{"d_model": 224, "n_head": 7, "norm": "rmsnorm", "init": "normal", "init_std_o": 0.0, "init_std_down": 0.0, "lr": 0.00156, "beta1": 0.95, "steps": 8472}
MLP neurons of a small language model. Each row is named by its layer, matrix (gate and up: input weights) and neuron, and shows model dimensions 48-143. Each number is 128 + 24 x the weight over its row's rms, rounded and kept within 0 to 255. Numbers have three digits each. A neuron's up and down rows have the sign that makes its largest values positive.
After each neuron's rows, "fires on" lists the tokens most often at its 100 highest values on Wikipedia text that the model never trained on; "fires after" lists the tokens most often just before its 100 highest values on Wikipedia text that the model never trained on.

L5.gate149:095099145127095125142108087118136118132144162151137138111141144103108146118158127169133120123144087117172168121095142136151137123082124137183137128119121105155081177119098149136113134118136115148132126113178144159134124145160136127100129155097074125137137141077144094155202114137080091117
L5.up149:110110091123114150139105114095178122118152132091137111146127122103087096132139113106165115094139128140118080137080143154164159128106132142083124109091116092070141136106070123146188093123115157111130067115153112172144136169133152113133150131115105112109122141106147110139166149128129086101
fires on: "an", " man", "aj", "in", "t", "en"
fires after: " M", " m", "on", "M"

L5.gate206:125139145111116135139166184141132103146106099118106128129121125160148125081121137113146134093116125156182124011109150118136139160098096145124116124122124110124127156154150104170123132114109117122153129125160077111122142112099111192135118134145156118111104112151145136115138088124121123076
L5.up206:140094074083136160126168118168138106145129168171126126126124145173138138099116091112186154074127140150117126119107121111122107169132086078149101108132119119123110138093126180126129158137122137113151108112145144143105110149078141115168113107155146117144145108186121144152081093133131144123
fires on: "y", "av", "uss", "ab", "ig"
fires after: " R", " Part", " f", "art"

L5.gate198:175138095135199102088098112173115078127152138130127126133108130083075148142117109147147154093179106177144139132109148099117149141129143133147153127094150141117093123129106169109117107144124161115162123176156082085113100165100108123121115097134135081161167155079134114139144139170122105108
L5.up198:181129103188113130130119125133170128136112127089132118166140116157123082104164115136136132125181086164138145127107120117114186140123140163145127081141136124131112142118113122128107100153100151144118089148139133134123097133106145151105181146154110118166092138076141109124115136140129116135
fires on: "ec", "en", "et", "ed"
fires after: " R", "om", " m", " M"

L5.gate174:159138142104141099095151118132122121133126123128151176146134160151170155094117152144108108111136108116150122097125178127093139087152139146121110109129108125119097128153122135150142117118145119102152126086112137103147114119092166114114125123141125115131150119120127134125144148086111105137
L5.up174:111147109148112096149144099119154135126097114150103120113156103168062117149107112120109102123117113118136097110109108143116141156097145125083125151165132102161124179117159109135105158151119141136149121189120083116142106092160120145154136085152123171130167144124122130137144156140138093106
fires on: "il", "al", "y", "en"
fires after: "h", " Ph", " h", " ", " an", " M"

L5.gate249:161087115120143151103141081119130131139110154134130120124137140139138112138166170122163159160110126176134122116102101075174093161170116127149085145122155130099087153094151095139111111128133108116127074138147156149123099111134131106107133141151135081106135151128124123089126137095124130127
L5.up249:118145113119138130077117158123109107155118114103118126133136131172132135146077137126109133133143110110102169130153109101180116119135132069141117074176124120115161103113116138116135159118102144126130064131129145123168138139087147094104123132082138083156110125168119186092107109174104127060
fires on: "est", "ut", "port", "m", "ce", "ed"
fires after: "rib", " sup", " inter", "or", "is", "ut"

L5.gate347:145112124144126131150097136118120134128101152180146144130131137127105133176122131140120126099094089191168135078125136184138132131149096124132175118124115129146135111152145160169130128127154155094152123145120178170092146096127172120108147096105120187110145142119116154146110125082134138095
L5.up347:147081153111110087076094166137106149127125130122117074156127135093150111134164119093140123169080142156136139132154120146122131124112135126131109161112132135145077121119151172086112179103140116134151103133101136133138135102081140154126151164113147118083131086134101083082122129158122185162
fires on: "it", "art", "ail", "el", "v", "ted"
fires after: " l", "ep", "ev", " d", "ol", "oin"

L5.gate319:128150152154129152118109120116130130125142085160158112107145058121111139164152115139139148137139158195157131152100124143148154155097141120155142119137168131152145114140128168178099131113152143159138117142108085138152121137135080140126134103111109114123129158121112124146132126159135157084
L5.up319:145165131076102105101135116081154111149101123125114127111118106129137131126120130087111170127127150140125166128148107111141111146090131149176130111161121135172108126139140145118133137102135139076112161126109166115099165162086130150144126135158137121106151083119100129114136144144117125177
fires on: "ar", "ire", "ight", "ater", "i", "ly"
fires after: " f", " F", " w", "old"

L5.gate434:133134103127152132128132084123116142106144141114077113117120145151155134133128140154155159125096131114159105117136086160125103131156124123116137114162122163140124164153168137147148121180140105143166134114111151132112123139135125126107098121162128123155121123095097125119101142133139166140
L5.up434:109147140178137125128093100106130122132105074122141151099128135121119162105165150096122169148097127122134084098135151117100096121111138085133170125155150129141086169184149131113143144122100111163120131116167154121156144124128160106126125150162129123087125185109120142130153166117086134179
fires on: "o", "ot", "ach", "il", "ur", "al"
fires after: " R", " n", " N", " W", " e", " T"

L5.gate222:115154119149163098127099088109106128128172153118147120161101136125119092113134099114170116165112158109128147155167127156129107111080117095167148122093176082146120101122127146109116104115154119144114104149088173115117142136173148146114137109142144181118139116100172113121108155165153106112
L5.up222:121146124109110105129117170108118091112123131127131140126095130157137112138145127137093130161128127156100123153121130151154161109120119113118152125109162150163144124160092161128116085124110129119104117121167142114159121121161124105089140129121137126152111130101145128138103117128135138123
fires on: "t", "st", "id", ":"
fires after: " Con", " con", "il", "and", "ain", "a"

L5.gate296:108099134172142097164111161127087140095097110133124069139104088140137098098160118103172096111169148138166136147118087126097126169092132159156104111087133153111117137120084151116111123100121125121137135149136110145127104092149170094123121157148138108131130165143102135111097104183148135127
L5.up296:117098124159103068160141159141120150137124146125107099120153150115110131135145089155119194122112147131105147172130141105117122158120152128111162166143113179118165128125152137105138110125140150158157127147130120168090153088110091112112130133084130124083159084128081148135126150170089116120
fires on: "ro", "u", "ul", "ated"
fires after: "ad", "ic", "th", " ac", "u", "ond"

L5.gate356:154141116114136135087177118095173100104156137133096105123132126150129131139135124072118134132136104067119150140134125131114157127137101156110140146127129128149142139116120115127096127138181163138118118127126142127170180216075175144125127115126118160147143105125065126151160157125136161158
L5.up356:146116169156123103097113107146136130127129151134137138150129102166115142133147122099147118126120127110076162147125106154112134188147144163177122101110110080146119181130091165178125178154124161120122069088117128122146149157107144119148172156130139138087114126088122094115112167114084157119
fires on: "ost", "ing", "e", "ay", "st", "ade"
fires after: " m", " be", " bec", " M", "m", "ot"

L5.gate200:120110144168149087097146123130111120127140131141103157114151107145122143108085169112119183126073135143126105098129128141088154126104132127089124147138146104146100163158146170099153109090100165131132131110184160112135107135117155138184168120141142113104131141135114114131103131141108139136
L5.up200:147126131110165158154154164137152103123081133114142134117090123127135166127130120117141126114115130123140086073116104139107145122116134153119145147099115111131083123103138141142116152111138113096096139099160127112105103113071164116149072126135160066114122108097131126117128174100132097132
fires on: "al", "re", "ro", "to"
fires after: "ot", "ent", "ber", "t", "u"

L5.gate62:139144137098106118116093125093152090135125153113131137127127107168127110118141143153133169117125107138147133075135114132107118148129159119158166096123111104169159138144130167157132121108107118108137121112157104103111115184143102143067168127144120133089139120127135136130173112100121109133
L5.up62:096157099128114096171174098104152109159080131124127122146106147113149136101141143112130148173081071143141179115114117106120142127122104086139148151149130152118138099153131161102143162102093137107108118154160144145091149172161084134133084142125119123115134150157098122132111140134104116159
fires on: "ar", "as", "ines", "es", "ind", "ash"
fires after: " W", " f", " F", " w"

L5.gate140:120103145108111100146142123121115124165151126167138157145129121108082146087129116160150102078112150140143135127106134127130179156119127145136111152155128120111097139138135092129106095096094170130133089161112101090138122177107104153110118111084173121103154119099111109122141113137152125090
L5.up140:144107137134126146092111120152132133150084155203132136159127127160129135096141110129153105106113101117128094110116129142102146131115100148134121145149149160161107148170095154138120096087127159145123114122116136086104112169137148128118097115145122133126144148136099077125167166172175124114
fires on: "is", "op", "amp", "ul", "in", "orn"
fires after: " v", " C", " reg", " c"

L5.gate83:127156070094127113145144171115108135166114120176166124158156146154166110143115110091092139107102155122105094159135149140153162171130149096078112169132120122125129159119159119144120171125122120133105108130156122130146104135155154141146119166134118130108144130090096139155168127103139132117
L5.up83:130136100111102132142114124095106116095102101143158088157158099144149140117104148129102153089139089144123108126125163121148166122120111065142161163163090126142116189114128137167136134107128146120159131093162137155109130145136165139137127138135153105120062135112114147085119122117109121099
fires on: "am", "al", "t", "m", "ap", "ep"
fires after: " C", "ip", " U", "C", " I", " Ind"

L5.gate313:119110139096119120166144106132113102099127142130162120183131100157178123162105128127087134161109150133125118132113107117189135127099106114131145119156108180125086099136139147116125097149149111163099140142089138161113160150101111128080138122146141114110149117118114102154132133108117132121
L5.up313:104103128134135091159103113116127132128154126096111136071124099131152174110136101132100109161083108160131165118139087089100143098155141138157104114115141129121162180122142117150154141088124128119129134125106126111146118124133113164145134114117111143147077135138110149113119139110135155146
fires on: "og", "ort", "d", "ug", "ear", "id"
fires after: "ir", " sh", "y", " s", " n", " rec"

L5.gate179:137127096138120120137110124141098137110124165139164125154122095135138118157113144134137126117095107140162123098150086134096159147141112120167116109128117138126090147149064170120092155115145178136176096127116157122147168131085131120121147111079123073076149134132142105099123098099138121102
L5.up179:150125113134129167100143107158115159146127199104186138097139110161117133142121132140080142128131142118150164129152072112138138167134136106125084118133119177125139120155115132124094159136104118114102117125139131129166137147109080064139162165088101093091160122136112134095130122099120148116
fires on: "ed", "ut", "iet", "ain"
fires after: "rib", "oc", "ut", "it", "t", "ov"

L5.gate137:085110134152111109114110118083115150123123142132145147158123138120147130088168127103145158175118121110141132116152148103110202138121092127152206136135119139159133148139116170145124121106128153122159130124153109113109134121119111141159138120128108177132116153104168108121090129087122119105
L5.up137:100120171121081146109116127085096121169124128122139154129121117140132107125107123166103130154132122125127154156103129113126148159074095143176172110193103117175139126098127126131158138112111137108129156127104093108104121137142137101193129106127136155163135127111153171102089147132145139114
fires on: "al", "l", "or", "il", "on"
fires after: "f", " W", " s", " C", " h", " F"

L5.gate259:136104171119133103146135091106112134111090131137106124121180132148178097178109154120152128126099107169158095135110123107129133105127169119142123166117133157078101132091153133126144104096180156131118149132093140098116170122105119166101117098100139123108147124132119115103126143123128120123
L5.up259:154113133077136127130125122144150133156094127129095137066153154143160086157139156128132152133100116118148090159085145117142112128129191099161118101137140122092123132130171147123169123124107165167108149128133147117137174130078097127140143150132118148127146104136094124149143154127136136113
fires on: "o", "ro", "id", "own", " I", "ug"
fires after: " w", " kn", " s", " cont", " l"

L5.gate290:176118141124153093147134135110176127116104133119101136108155131129142161103093144119147117099046098125148110117164165144097162113096138142090146161124162144158139143104117165105149130134122142157109155140136087122121119149101158079154122133138157142145080099119180135138163157112110147102
L5.up290:128155121095115109156098134100171132167118181132155157109137126143165153134142119120145103116107173132138109126164135144140167129082140125132168152146136156130138095135121134119123108132120131133125132094122094144125129092152130110133118135128167117163120123101163134161144176071075127111
fires on: "om", "a", "or", "h", "re", "ar"
fires after: " T", " t", "T", " n", " f", " N"

L5.gate258:103115103105160139168135139128106084129116116126135114148128125162151098071108130135152142107094111128163098134128154139136155125160111182144158109156153153134143105141117121107159124138106103141117155179118147117100165140131096106094155180149106183085130085153100131149129105156117108149
L5.up258:130107139163106104097168153127114094175126152121138123111078123112123132151160133148138057101122143138076111099138135151146130123052131104128172099124142122092101130140102126129131142140084118206151099112149144161135137134142103156162159105137117135123089097141113128125141109109097111151
fires on: "st", "art", "c", "at", "all", "y"
fires after: " N", " W", "ep", " Fran", " Con"

L5.gate13:167122153060160106086113121131079107119128076145108164133130147115131128129094176122135108089102108144151185140174112096117143108099157145144189143153152097127128156130141156175120116141115119140115170141142146186079133120150112109112126115113126144096084074122180140126109136110112155135
L5.up13:103123153137085165150107145152162127160088136205099114135135147143166095136136131109131162103167170112151139158164144184149145109126093119120086119123134127155148139126115129142163132150146129194123173126150135129138119150089124141127122113140079160119087106109130130133081150098101120138
fires on: "em", "am", "um", "iv", "h", "ilm"
fires after: " D", " F", " f", " T", "D", "T"

L5.gate359:150133096143117092155140157074116123101136155142151158135120128142130117102145163101146190140150153116118129126136108146101127179131090123099166112153126140114125135100142169087102120114153156128168128127146113160078131136179111118127130169113115096132127136153164111105119115154112089146
L5.up359:103134122154105128153135146139152135144129130158092099099081115143088114119130107143122156158117139105088141145151140158124129124118102069057125109108117134107181118151140129129181172145150155119125122127121168163139157131161090132113148118153088150143146200137126125123126119162131158116
fires on: "im", "id", "up", " |", "ific", "ff"
fires after: " s", " cons", " w", " un", "x", " S"